Weights of a small transformer language model.
Size: 26 layers, width 192, MLP 768 tanh GELU, vocabulary 2048, 10.6M parameters.
MLP neurons of a small language model. Each row is named by its layer, matrix (up: input weights) and neuron, and shows model dimensions 0-191. Each number is 128 + 24 x the weight over its row's rms, rounded and kept within 0 to 255. Numbers have three digits each.
After each neuron's rows, "fires on" lists the tokens most often at its 100 highest values on Wikipedia text that the model never trained on.

L3.up310:145119114153141140068145165102144125131118135122071126119108090189112119126116124130105108094140085124126131160131114129154095131141114138146133122053111113131112167091136151118098138113116159108091112081122133157113158138136121117109127151127177116186115167142123125126117104109142162137136132173084188115129122162149126102149128122110129145186107087119145148127093148138144112105134128106160110111166132159076146168070162135173159122135150130115144134147132136143147141133103117129164161104115096138113110124129077108132134165156120122143110130112139157140137104107109131084
fires on: "ton", "in", "per", "or", " City", " Africa"

L10.up341:143095132139115137132157094124096115130139115107098105127102112161164114149117115111096109133104129134113117122103120131114073165135078132134158085126126138139132150126129128114111140166140118152152229126115119128113141139141126115141139157156181117131117128150144106100150142108144106150116116133135154142108134102170126125142121129141170137105113113107091120114121148128112161170162141145117153110144165107162212088081139157174124115127118173163164121124156162130114091119138120112112108127159147081118107153161120081164126134145182161132082127089113117147125135143132146135
fires on: "ar", "ol", "p", "u", "vol"

L8.up344:169128093106128103145133117107102130164157146105091136148098156175099095120119155073160124126133105109093144117100118140146105116088108117116129101109108117105130121082101182064137129120137098145141160121126115143129141118103129143123130153156134173163102117126115155117161073129128155134117125108143110100108154118132130107144116124134103135149111125132144125188130130170115123171154156114088110099145124141153102103095133151136106120135123125124165131166148112149140123131115174131182157134150112062122138132143129063108119177146146102138099106128155128151106129126177130182
fires on: "o", "s", "b", "d", "3"

L10.up759:154133128134120106108119127129107143123111111122131109109141153142123092152126131136138162145131116122136155160138183169151108149136050129156138142164152149094116134121155176144150112150116119163090121112164147115101078117166137126113109133100087111133150074113131173102101127142127166145137151078103107104072144155152157130144142119136122149115103152158112150147123108114141110113118151142109143137100171137093080096108124132129116156103176194132148130136098144113121116084089122108092139123141144121141116146149105155068127134118146124110158075115138115090112106164132149115
fires on: "d", "ish", "o", "a", "as"

L5.up365:122127113070160147123125171147101091128147136107131113143135107121122096134099143133156061138105145130121079126110074094151159074121103184132110146128117154129154115134155151141116153138121154172131145110138108163133141109107128118090176139153052145124124120175109136108102151130164138106107136135155098121117131140159138133103103138102114109146133122097148119111156100113101142137104127166168170083111157081119123104121102133131116129119126118107170115145119086127148118116144114169133133115177140106120140145159144117122132183165090159098147131086146142121126126148109135156
fires on: "s", "en", "nd", "ed", "st", "leg"

L3.up674:105120141138117147114090145141173135062101133140087158127132127109140177111146109128102162130151093156127092169134132151146134116182142139134140108101140095150099170121140105152077132121157128126112125123147096116130141157144108145120088138138118127148137124131130075121149154103152159150158137118152164098096130170159084116125110120176155131134100153169112119177120119135114113125098164173130104103120123115143097135116140103192124115130089150143096098101095132116117110155083072132118101135127148137121158152178106144144108121149130179168156122110133106107135138120147127127
fires on: "la", "ide", " Man", " An"

L4.up383:123168115089153090111112130089114127112176113125129116099138104112131171119149125115119122138114145167131102118141152122136085117143139134104154134121120176164188142113131101109141124131131129163107155162124123143118126101124138113108148082135060098151131139143112123065158120151149099123151123125170128129150121105149124142131128095110130151180108109177102117137118111122126131086088138087193090100110145110141114139122122123164112092123114106141104087132116113131096100133138129180171133128102162093105142129147147140087163180114157115105109125090161146093160117127154122131
fires on: "s", "ir", "u", "t", "ul"

L4.up662:150137108118121098076120127088133127105125172119137103129069138149080100146205121086116178136126067149142120167106144137116149146117124117135118153110119167121126132135160133167115145119120121147127123138129124167120120088097085074117159128125115118145151105106117156140139131143119152153121137119121147123165123104100160112141125147117124127110146148136115069105107147144139153100132176129123101143135139141118135130140131127183179129173130165113132124077129138129092114150165155127127151134088100145172118161141116096089155121150133189132103134113109129116086146114106106087
fires on: "er", "de", "ir", "la", "ing", "ter"

L5.up366:126096138109132110139136158055165140124148140084125114108076129136130139119127140121113150105132146114116101139071109086097110116079157109118096126129162120155191115141054144112128116138128109179162154114142144122097126145155112130114137123143103138155127146155133108120130115142115099150092163133131121130112132138157124102118132104123142142166130166128167104143135178120112168125161136119107152171052137132114151084126138117149129122106127167140115153123105110139152125149157148137148141136133118132131126069132083160118126109163155117121121161152137113130180111118181168140
fires on: "tra", "f", "g", "ne", "t", "tri"

L4.up8:153111118081130083177093154159112109102160123121108144137119085137118148125192093129166183142091103130121114140167099100151102137164094178123097110142150062157141134125165116113158133102150134147139112148156118109095138156135106137118133108125141115147157134106131091139117117156076177158130143105154139129130113119129111121120130156143181128131085127123102124156134129146098122089097169153101103146118152119103150141115087140129153182094103127110136150109184089141100135095114127147123149103093139142103113143118123098159112121113148145142111131130149122112133136140119153161
fires on: "an", "U", "op", "o", "al", "N"

L12.up399:129129037131110111132119139128164124101159121145122133126118137171106113136115119096107170124099101115146161130078130152112125106158099123159138136130118097098159130146127135120116148154135057149133106099171152171116158131135127111101143104116156084122116121150136177152135126078127174141072140145163116127139129136135142139087105063154116105120124153120126079118108149128133135109111114155129101159136151091127151089134132117175186145153098145151123139186122145134086128106143128122099119102154169125144134142158134145139132128113113142121099132106128122101141112155119143175
fires on: "w", "s", "ed", "it", "i", " did"

L11.up46:134126113148139082136140149127134101124099106104129130181096116135122145175162164129131114137138111144107123156138156154184105135121104106157089104135129113096115155070146147101126083142098125136121129143171157149121152141175128102142149137157134122114099114141141152113090084124092146175138158129117121130119130123095145111182101117108137101174117086140146090126147109122105120110155163107112145138113130095088116122107105163175157165123115138131139112161150139103108121118164108088140153113126174097155118138133115124097147116121130089073149073087155157115098098130129128109
fires on: "a", "o", "s", "sa"

L16.up760:150084126127143099127133156124132092169129186115121154127140082143143111134176152099115129138130102091095123143105106088115105137119080140130179110082136156141153109134126135097124153098093084099130147127159133176094127114119133115125136138148127120129134089120168127115121156138155148133134139097138141115110177144148145126141146188143147140120123143133163093114144096120105103129127146113128107126113100139115172092143122148159179111090129097161151124113160134128129117163126140100132094114183121117144149091110142089166107181130182154153122085113142111137102118132159174103
fires on: "ly", " la", " to", "ally", "y"

L5.up371:121138135087147109116097148111158139103182112119096103143128180108090140131143183142149130139109133151137131143126168129131149123132146140133083116109121129127144108164122159111152156119122085196097167117131129128117099161135140135086128165104127153140109077106122110080095152120172160122127152107130111140167124156162140104104107119180121133200109134127156136174129145114091150156160118115138125111083143123128082108113145152163156130128145124170194144124119137121164124124136100119117142102147116145108113085114081135113092140118112128133140114125144133097149105110096138126
fires on: "en", "end", "t", "ne", "ed"

L12.up174:165099123137130072113104163088166082126122138119109143096127143121106120180139149113107134138092054102108105136102143118143115125104121127155179129103120155157166104150109108125140150121093116135111143147133133132077126123136111115119153138155112083133126129132133155157164151131142157121114105104120121127140135129129103119157136184124176139144126126118093117113182142134120161110115144164138134137123141144107177104138128143114116147108135181142188146154112096128117129134103147120126137116186108115137152086124117119148124113169186174120125099129114050121102115137152123099
fires on: "ly", "ally", "s", "er"

L5.up589:113135126081161118170133129150133109114150122105152099155151139121143172112129201105091133176110162121153099115117146153115128107126136119132127145101122142108180113108147161161111124099113116124096102117126120110121121105104151143110138109172122102129135112131144096135103129138128140134103129123137149122105162168132113121133117164144115105082104124085158130176124147090166106080122137130160120091142151083150128116140150117154101104145182154110087149168109121158124138149081156097204131127146138134129156081117136098085165136159144129155137138126107066145144126121133122139
fires on: "n", "ed", "th", "O", "ult"

L11.up569:151122119092113112106097130080168119101126087134128117118144124118147155140117114110203123126112144115087083131133105179154117110120139160150122169129111117115157131144161146111122158067074153160081133120149143120137176132134124098115106110141080162155122151156118130132109128104109121129172156134149128147101145125162143146119155102145174140136118148091133138159099104087142112119131107132125098152119111151151091097149123104122141095086155124132119127165117096155156131143095142132133137131147136122131088093173149102139093115129172130173115119147106149143146116142179181122
fires on: "ant", "ight", "al", "ate", "s", "ing"

L16.up699:126103128153135112161108130087150143115141140148136124105119136170092118133148149147075128160089126101125102179135138185099151154155140136094101172105127137102115185117108138153103133120153159163163081123132135162142155101162089083122133075107098123138137117128146122094128116145086085136142136123142122109138121157141200118145123148152104121094138162170117094126120121124127141116074086152106085110104139130119113112107124126119146129100116134148129132157125098184151133108119117160134110127153153118120133157164117117121154153135105122126114122116125160115114075102171158098
fires on: "---|---|---|---|", "=", "-", "\n", "ight", "|---|---|"

L12.up638:104116111125140092141150134120140109175097111094100112136101144178118122148145126151134119128157118131151118143122105130112128107112155124151133144133139150113119124125104137104088144090138135121142147153099143122166075121115104154101128143156126162111129109226103129070139084085110159162086166151093105087162149164166124120144112077125128106118156185109094142136104143104136152137165174123109102129125153084123115142108091106114109107135140122150115090100153128129116166141114107118128108089117150113140126154144169126116136104108129133110120123115132132172109085100123105164
fires on: "l", "ct", "ll", " Court", "et"

L20.up692:128134113130155134088149106139153116109137106112106097128125122152120160126109082145112146160134126161147138148119097126092140128075159127154119142116126122085112130130166101121102147151103176096129143145153137136118118068125116159133123147140101111132085156157131137091134116129148181122112165115087107107128161140076203131114116129107103123147116150137142139106125173110150138143112113167130186146134123112137103152100124187148113134122100129133135081100128128176076122132166127145132084133131171115103112109175130135126153172099131196137147108105098137113142128107117118125
fires on: " pro", " in", "s", "vo", "act"

L16.up521:127135103092109118133138162125140158117130124133111104143106114109120105122089149123093127138175151122126100111144116163105154147104126141130093110098130163081140160127105113139103149110141172091135131164092131117128123139099124078101149146119147135168128133174147149147149136155121152154164114087114091137156131089177136132110121139104107080106102121107143136148114189120135094094121112094133164163116152076115091106133096113170130133186157123120210166140092139163100086134172103140134122147116128149126136111126158127143132164129118166151143126122116147145111116150118123143
fires on: "s", "le", "ed", "e", "es"

L16.up264:168116114162145112127144210122107040150097123109123130139126121149110117129116153116142104104137080139132123147113109161143103128099134134123117142153147137098146124143096147107148160135140132113126138102139143108160155138076080131087161154113118128162125088156123180119147152090136155124107113141139120140135146169114138096124127155126135131172144118122140130123092151185136124128118112142109122076153133172158112127082120134197124078103119131128123098140144084144139115148156115131113126105094123137148100103143172106104151167127129095132138097119110129109088103172125133118
fires on: "'", "s", "t", ".", "3"

L17.up481:111100127131175109106111145113119107084157143121135113140142110143115109124088135136116104139154127152118113160146132149138129162113129094136179133072111155096109169116119135139134106117136091124152119138134163173107111097123108131047134133106125116172140143133150143122125123159138138127142119141160151123118109134108171104153089166152128136097122152149140126089141175115121168134097126150101165105076134095164153125122106092106158158128149132138168126146133096123124112103088135166144141123109162054104123165148107154169120138173161121164135138092137168143137116138166139112
fires on: "\n", "---|---|---|---|", ",", " ==", "=="

L18.up213:137119125146131145159121147134143109127109133170142085138128107124129058177121135118143132113138106117117132128093162102113127144166098138103143132161116144096151115132121107149106139161087097164107120121134123144068120123115147117097141129135109064124072122122098121133126100150139141147141182172129095120115143103127148129129159106170162154147146156130180136110115143168118090137084110149129134128132124139177128125090109160143160122142171115150130130127120104143125091166170112140157176107146104106156118111183155119138105166117172120102154165100176109134131119158128113124
fires on: "s", " S", "com", "op", " c"

L3.up429:131132104111152148132135131106108121121129114116101140153083132143166127127139130130104129140161078119160138156092178128106149139123167117160144121158125147083137163137112123151114122148147150112097122128127109136105109123165080118172133101132154100112137137138079143091177152158140138111126160135149119169183132149136144130173116124144176083170086182108128120115109080136132168140140119111094138130138162141068098128136160168132128099122146142159131122144159142129166122167144115103131128140110134150141105148086135183111106149149187115127151118081129125133129096152128130094
fires on: "li", "ly", "z", "on", "E"

L23.up691:113125091136087161114136142113105082108151111105133135131139101132158106134133080077130187151122134115082122135149151113115121144131109107129174102129124128123101131083100136117121121125099158164097160065119097111142133149168100126122163105183096111149094133105111145107110144145179131144103103130153126142160116145145133096122124182088127119151157096142117070119128132123105113156069135144097123091124124098089130115142124116151130130134177124108114077127140115134143129110130104158168131110127105120085138140156124158101164126125163173126097171092135117122112107137132119133
fires on: "r", " S", "s", " R", " M"

L12.up486:081115089138167123084195119128153129163143097121088105137087107099128106130141179153113103094133140100131139143162081112099132144167129101143144129126137133101107157129102118125122136149114130112094144122134138110163156103153111090139095127154146130125133152104125129147139128142154120158113147115148110110143155123142101109131112141156100090103128123141160128131098128094172102115126142122091142097123127109113110116097061123127142113201146111121115152121065090149083116133149117153103158125100155146144147130149093138134125137147093148109104083074107113113065145124128120141
fires on: "e", "le", "k", "ation", "er", "ion"

L17.up535:169138149111138152158129116112150092108164078120112110137130140162157106147127121113166109107127123132139117137127139120109154130110148159171112105110170140081147133132119081093123121168108116139099117126139144136084154077150133115095144122157095122127130133123138118147157119135100185143130131145120111123124145171174148071118135108176141099131056119144164118167133127126129085141113110176137135118099111137132091122103119113139166122100127090135139138126144081136102117090147122131172153138098115079102134098129120134104122161150139108128161070110133152097148106114150152074
fires on: " at", " in", "f", "D", "s", " for"

L5.up220:155124144090104119113137164157103143037142111099123137151107121145128177119185146125093101155134140145098096114130159202139170134147130125137121147157144160150158138149165124061150134119108130162118107112167104137126154116142120139118129147133126166184104164159128117129149092129136150136164093127129116137108153106137150120110106128127115088112125099151147122108130089132126126124106165164146094112120108134125144136123125115105121133100185107161099152134107118138117117136121101150143158113142142133133102134152134151100140101151175138113130131122139141097134060132112092073
fires on: "s", "ran", " four", "p", "ne", " five"

L4.up73:167121137132126094127118151116230089067124152133091191152141156130159148133151120095165109165133130118136138138102107133136080125127118089143152108097165131164214132087134127124136104123135105149119126137134156137069146117156117129123125115154076110183129145117094114144135122144132143111130119098124142098156130135152150118123126123123162151108110112143123078129099110142127156138119141177140119147108121114136134085123125090096116084128129128114092147117111157106137105110093119123128117119106114140135114130124175160132125129139130168130148109136110095127092164159114137145
fires on: "re", "y", "n", "ro", "o"

L5.up277:120096081119151101141141158128122090131155133091124131116137122125125139116139118151117075125135147128124126114122099132141099127127081136132136122116151137093132152129096105120083162132134114164140121158189141146152116148126093098097124167132103115146124088154098108108088116148151143147113117118136117157107141178179107146145075127124126104100136091144138109135104118148174139094074144119137086101123096114127101106136128097119129074153102163148139105141168093115160135112091081134106100146137138096141142131137113113104199119144103117149088081091091102144145118151134168129
fires on: "it", "et", "nd", "ga", "ers", "st"

L8.up729:126138116115120122109139092091152122109150154158117148151102084131085138118097088143125107135094131134125087155144128167125134111129146073126156146118082168116162122142116109100098144122133136164150119078148112115156106119093113128184107114084111147182117131107113132091128127142099127136100125089142151120109138135152096152156120143123152110172138117128143114149114152136112146157121138135165083102144118148083132138130076094186110122132123142130139079072137104147132070160169145151142156122110109126110145133128122159133149158122127162115108119092103152097103136171168142141
fires on: "y", "ed", "A", "i", "s", "t"

L5.up63:125126076096172152140120150124170130145153123126120131084129088113123142174100083109192089104132149149085110149141099099126122139119143146139121119113085104124161131151146160136102159106149116177126138137135157112114125156166133097114113099149083115134133098137125121134103164102171134125128133120130174150126144149187114135128144131159134134101136122131150119139146129121135117152109144133142087133168159116125099126097136072097140144152125122120099109116085061139129144077095108094106125115146157109140164103172081124105134172154126144116105148083122110098142114130140145112
fires on: "st", "ed", "it", "der", "ight", "ate"

L11.up83:091099096141132126145142117133135109120139157123098116125121117100125109095131101161115109118112101116109136111051135125114117135171124141112150150152131178103116139163142118150096128126111121102101122111188147129131114118147117144123144114144144095152147101171104120134121139169180131130099153149087091136123151128122127057158114137146137091120098097155096118193124107120101098113144133149125099150110114113091139119133119120136125135177162143160174107102094117169127146093117172168132112112137183125154130106110093115114124166144120092114152117094125125118138069114146142170
fires on: "et", "ak", "ha", "k", "a", "ject"

L5.up634:145110144131137156126145147124120124091120093102117107119053123085161109082166133125118135107128137125140148154108139134136135119103146130143094148084099145121104147186153100107125109101120125132118155129148107117118168132133097113124142103103139167140104137080140140137091187136155131137131128171108111171094161122142163099171103116124121141145100121153119131151143122085106142160110152152128103105112157121132124122131125091109099151146141105141078133117178069170131105115117149159106153092162105148184102096081141075125108160137129123132154150131157129139141137150124111106
fires on: "ver", "or", "I", "ron", "ic"

L4.up711:170112119145150118122112162118153127083146143127120123154098131118136143126138153144128113161118124149110113152115086105097107131071146076111172113089118125142174163132132133093114109114112101140140109155100117140116138092106078113132178122130148134155154142134138118114134156130150140140138121176121143156142127126109164131125061120108114142119121164113118096104127113149104132103101128171143113116088118153109150094134113130115151103149152195140145124105136143159161061107114140190147154134100079111117102149113144108084085079117135164129124108149104119079130150150133126117
fires on: ";", "ter", "y", "ar", "o", "er"

L20.up462:114106111086118126142145135115149115145119122114139116120096093149134112142128073124164171110116128130126141157113091143125141105097114103099129124071152113117155122141079115103127136168110119103098115132179166170102111145145138087110166123146122102113118093102103133129148118129141198120132129128096129117150148149124106129131139113126083130144133146119092106125148179106096090138172155161137129119147134128150114101107136131137107120159127130098144113172121099187087139162135104155086120107124189087135153131100125156158160109089108109124099117074132106149137122177129159153
fires on: " E", "e", "it", "s", "E", "tra"

L4.up148:127121133145152170114113150149169149118126141152141114151125071128156116148164125124131135126138158111129117159123131155166100202086129140156126121142145100174183166102114081144119099163155092132154124149097140155148121094192111121147114126123147113117113126125111090094181126114157167143127166112139157130120134138103167108096121111166165123123125129146124085186138151098103124131117165166112141107113124101163164131124101144103127108143106152150123106165121126124122138113133096134088132101110144125173153148137090116157150123116127098119098111112129132080130136160114124089
fires on: "al", "e", "a", "and", "y"

L5.up686:101098105095149135105158129113077118115096112135112134129098101097154112105119127102117122168105133097125122170114099127115095160144147150120109116147141122098134150167099110125089113130092137119145139136121154150132174098139079096139133107171110112150109143114125103151100150115123144180118145151127143153144132127107119111172123134129142129114132100143106114145171166094144168101100055137121107102115145087162172099135131113105160123145128132095103125158131153129114120100078146133120162065164115102163117149157143116100105114169106072124114129129112117143119136088128160172
fires on: "unt", "ship", "go", "age", "ough"

L3.up173:125113094172172126117108141135161128101134132099062130129137110121117131135130160097105095121117137128119114168126165144147106119124143143119144126113129119177162185148101110173052108154113082177131186175112120145096163121162075113133100115115132148165121136130125122141136112160138145145103116141144138121097138146127099138107115164162098130168130157171112095131102123139115128129124176131122134125123139091119148111087124145129133112122136145087136151146121141162103136144132129179141133102121107142137124140166101118150087134144138139155119085039125125112107116106136132125
fires on: "y", "al", "in", "di"

L10.up410:126085109172141094138138122174144116125131131129117098143119110170109119146112116109111100114137119136104105139077029119119067142126105158106111133127126131106142131111124129092117177143149112108114147134127110176081103162154118113097118145146144127100116127142131103127117107139114159132118160140111153117125161160170130134090121120153154148147095162098097131204141159131132156165148116138112139112119141088120148099099074148156153099087152130107109102165136115134153131145136150127160142139119095129117126110179136125123137148139155118134100163150121163120130116185157139129
fires on: "–20", " of", "mmer", "ol", "ar"

L5.up22:112096097081128144139110125133115140128092132134131116109149122170106069127120123133135129134157151157130095115124125126106132139160047167143128080145137119134104102128164124121131120152104121136122192121170122123095154114130148094093130122125153141124130102095094098096120102142107121133138144054140131135104131089107125097114134128116123124124127131125163096132092113170114067102125136153131150124116120124120152125133154090098168101098111139120198134100125101135121152081132094098147143127139164123116125088115100111113173115134124151104127075082149114100088101130145151152
fires on: "em", "s", "ning", "no", "ru", "ed"

L4.up425:144120079107101119162117148123104156148114108133119118149142144116111112119130131119209155148101122123130089156154172163103123122079084070136171106135129137109145110127124148113125121100136146159148119154180144175115125108140147099111103145174173150153116094146091115135137135148142156131162170138149131116131126126143143109113136132089167145127157109133144139173138123124113091132088147144178101108126155136143106156149112100090110104114167124128173116148142141181150159109132125097104156135136165161126132121138127136091125135110124089130085108107089120150121103120147182130
fires on: "ence", "ed", "s", "k", "am", "red"

L4.up305:147095100128137109167101100158144129081147125115126145157105133143075114137133144112155127132122118129102104147140103151107121172107160129140135174114121117155136216080142153108102120105140120172149095180101130172114139144119094103126117138150153143154120122155141112094121130120187148140111116104087127098140126138108112122111090130139124134146138102139131109192103128162138091119112160136138124092142130178131150102110100095137146115164123159122138094150112121128134142105105076109164168134109125166102091143114098113140119121133122110152087142169105128098094166125105140110
fires on: "as", "o", "a", "ay", "y", "he"

L4.up209:182145086121123086145106146134121125074146084125099097121113187129109121172150142124167139166113092131130115142108136098170122142109139134176147103100106113108126135120132134140145124120105132171139136149144170116116140108123131155117137115173137169114151106133136149149138137134174171135129073107143125120122104124108134065156143126114140084102140137130110132077121137141115142070080099152141126088124122139107163084113127159146169103121113109143161074143146106123140116100117115133166126116119119149152116123127129161106149109118105166119116096119120144162069113133077132118
fires on: "n", "l", "v", "is", "ing", "ary"

L4.up233:120145100125114113108087111144164113064156112126089120118109112119152129139111142104136130122138173123109139158124099157135110147148102128143154098139144103125149074124117132115086154121127106115117131090157100140105156127155137155100117139102102067116127096152124104140113119108154154165138100111141153142140121121129106105171141152208130149105102172143110139161160109129108121115162138134164093128096124094121091145122195129138103150161111143142089125168129168151108130119089142133123082128130145085136121152102076099173136131123132155112137105130143100124088100139108130165
fires on: "ult", "li", "ide", "or", "ak", "la"

L10.up191:175146121166125120114118114112117135113152118149103146124125146119122134129110149122070107130126126127075085156107135092115099131102132174142113126082161130138128117102117143108145107155128094146093146102120149127162153127133135126108134175143134098112098119142124170106079142118127118141081153121125147118125136146134140105127124103137126140119056156086115112158127150111134136084127125168120098102131129043148168123127148117192171113099146147157124131126132136123141127140132149099169103118092177142147090085147112094085146159167114140169097142142146113153102124167131141121
fires on: "s", "ch", "n", "be", "ed"

L12.up239:146113170141157134134152139131135147106114141142148086157131102117105148123150101109095154114089095131152139098128123096129121135133108084165138131057112104086130166135131115116091138125143124093129099107143143108166156158146079115161148164098139166155125133150113117126151115158119168139142154104175154114110111130142139111098118151122140119169121134150176122152137177096081090100137107123127075041094111091144158133106132124117084127099116133112145120185140138124100134129122140141170131100137139135170144127134135139106153089136126124156101132105158137124120105136127119101
fires on: "s", " Council", " children", "ers", " Company"

L5.up413:138101121127159077128161133090140154117157160107109134125127092156094095115111094153180131167147126175114147119115133155120089127091142161128141140154107158109126092090136122120111156130140106110161135146095154174096128108178121137152151117179124118148144139104114143142101111148124145123153139128134120107148135175127176100115137087150121142176111116092150135149150149105138125172110104097090127134067170127146127132081127153137140104121159122126113120121151076144140137126130120148157116107119103094127149137131118113143087171155153094138172113145123136123132130132123202157
fires on: " dis", "o", " into", "d", "x", "der"

L20.up72:171091080151114127107142147115117080137144098127104136145167086193122087135130111151101141108155075131097131097147159186116125118133131127133128128151166104106094116102095122126108139153121146133133096094176113120113118163114119155105150143149081123132094136163146098103131126142165159146119134115129081133094132083140133149140117133114135136155143107155117111086084122138135147159111129113174120144128147089142125145120124146133115138147127120138172131097150120148139110136139083149120153099172151150133117126143177109116156108123182144076161127129147102079113110124156118165
fires on: "s", " a", " sp", " S", "us", "p"

L4.up129:126103127096119134100135149137140116148141129140112142148089151118124131119155076058125137161141125143135147144130096140122137137174103139087152173166132113173147140128118117145118104132162152170091131123151142152112178135134110162161146111140070118184126091122092096133105158115127156157130142108099123109138116159096096170084137130109103162095141136136090117148159155131111087104117103126134101125092133157152147132064136136114155146161144129104120113123152118138147103125139136141126191080144132120082115133144131093129110146138149098160110119078119141125149115161129120164
fires on: "op", "om", "al", "lo", "ti", " No"

L11.up379:119137110125144114096132145114123139117148101124093082085114072123101136124128171133096128099121121113103105174151113187132105111199114100137151182093124125072124108099129126132133095115134163136096138103157165138181127099139147115115142106118136149126126169157122112129126114115103129142073136120134144128086152105135140115156140102136100149077156111121117135131154150121167105122117094117111117102122139154069096154082094135150132137124154139090116138147116116150116124109145102117144148115141132171151145118137091119058142138152159087106137107096152150092132100138135126126
fires on: "or", " Party", "our", " Division", "in", "is"

L4.up694:177103121127145134144122087139093085118152100100107090159157143121146129142125122076134114128160150139105117148117095106141142115103122139159097158126133123127179087103135118136120137122072093145070140098117121113096142115137117115161094154156131113135126125148138127064127113126133164138094141147180096154134138136149119115131131179159110147132139157142139116099132096107130136133120098146139132122140125079133139135140143120178150109145144119163098088154119152100106095120092102110135113117192127102119119103142107084172141164113148180141133161098112066127107116102125105133
fires on: "ct", "w", "y", "la", "li"

L5.up521:119116124103148130126100118137151166104137116106127146175126109127112080115184127121152136165119151114110082130093096108139126157172113131129095115128119125135139144112111094106103109136135123105149111167084121170133079120099088107189118099152118088151097113133121090077125134145138127145132158110124142112107138101117160083135150159168117114150095107153153157136146142137128130129130097164100113077094183124152159117114127083148132137123147108106097094117117093176154083165085143109142175119123138118116136154136129139102124115149109177133118121131098129111104116104146166145
fires on: "ough", "go", " Year", "th", " of"

L18.up485:113145111133150125103109123136131115085149160105116113115123137141149133132148095142148104173142157135127085160138125127103130112124128123138107132090153134101130166096098092118110116116133109125116137129151135105092177108147127142121086146117120091150114135099113107105154097106111131122114088147114138107128161160133172106118148138145122096065174133160137194129150133136111105165102131128122127123149132132118076130126125155138124106138157109140156076090097111167085104118152044182163084110133130104130130139162109116076149176117159120154144134139134145150129113105164101104
fires on: " in", "hi", "s", "-", " Ch"

L17.up136:167152124123141118110148114169120140078175159119139147124126084125123143144144154101115123125069124108096132132135113111118054127130091120123126136153139130138166129087110139119100104118089105130116128165158119136123126123119088119157154126130114143160092138160095140116129089133129166139145145073106102146108137121155093154124104137126120121115155143133109092104119110103153120098108182155143139125135145116148159125132095136187084095137198133168134096120143115144131124076119085142166162128144108170153106143098154113181140139136169124118102111138098129097114104131112152125
fires on: "s", "y", "p", "as", "ip", " an"

L10.up621:144143135069085103157136135100137155164130119097106067122135103130152108168153091134134133103136112109156173111147116126134132124113100121165175154109104140107122169131116096115131146123137118139136188100115098139115083129173090139110149088136095119100143098148126099102131112137121104158126144122127107122109135172185130146098128111164116142121141157110172132154139162137154124145155159153160106127069112113116114107118111135085145175144161180130122100136187102156162136120140134163123148100149127129127112149163169123141129146124164120109116093125138120164143127136160130138
fires on: "l", "ut", "et", "t", "nd", "lic"

L4.up498:189125171114140117142158130118125086151114151120140124131122115166141128151124152076086110154147129088129096141101138149136096172113149117180152134077156139120156135142134127130163135132133137099075159162112137191108079109164101137121105128106120082114101124172143118109148129134137128141125146129145164122145139115129107105134089092142112126110144177126106129150147116118128087111123103176124144089088111152151161116101140157149129076144166149143129110130152103143063120154088146125143154104140116108087113128162100112154165143148141136129104123131116101115111123149159152117
fires on: "ph", "ug", "re", "ol", "ga", "ul"

L4.up279:112115118183140122149136119145144137140108126125128118129111072112119122132120162083103108130132138182150108110161131124164137130173108133154156120126136176132141114124160135122108062066131115124129161118108111116141128144137124141151103140156100133132135056147127136073151147134127137126126127129109136156135123126106145143087123131147108059151165162105139132106165090105108130154134145138108123127095138128172142119120139134130127137170134127135157102159123082192110078118123143120144101096119133146160124119120063189092147137106171148138154133132149092122110137163156125155
fires on: "ual", "ible", " of", "or", "t"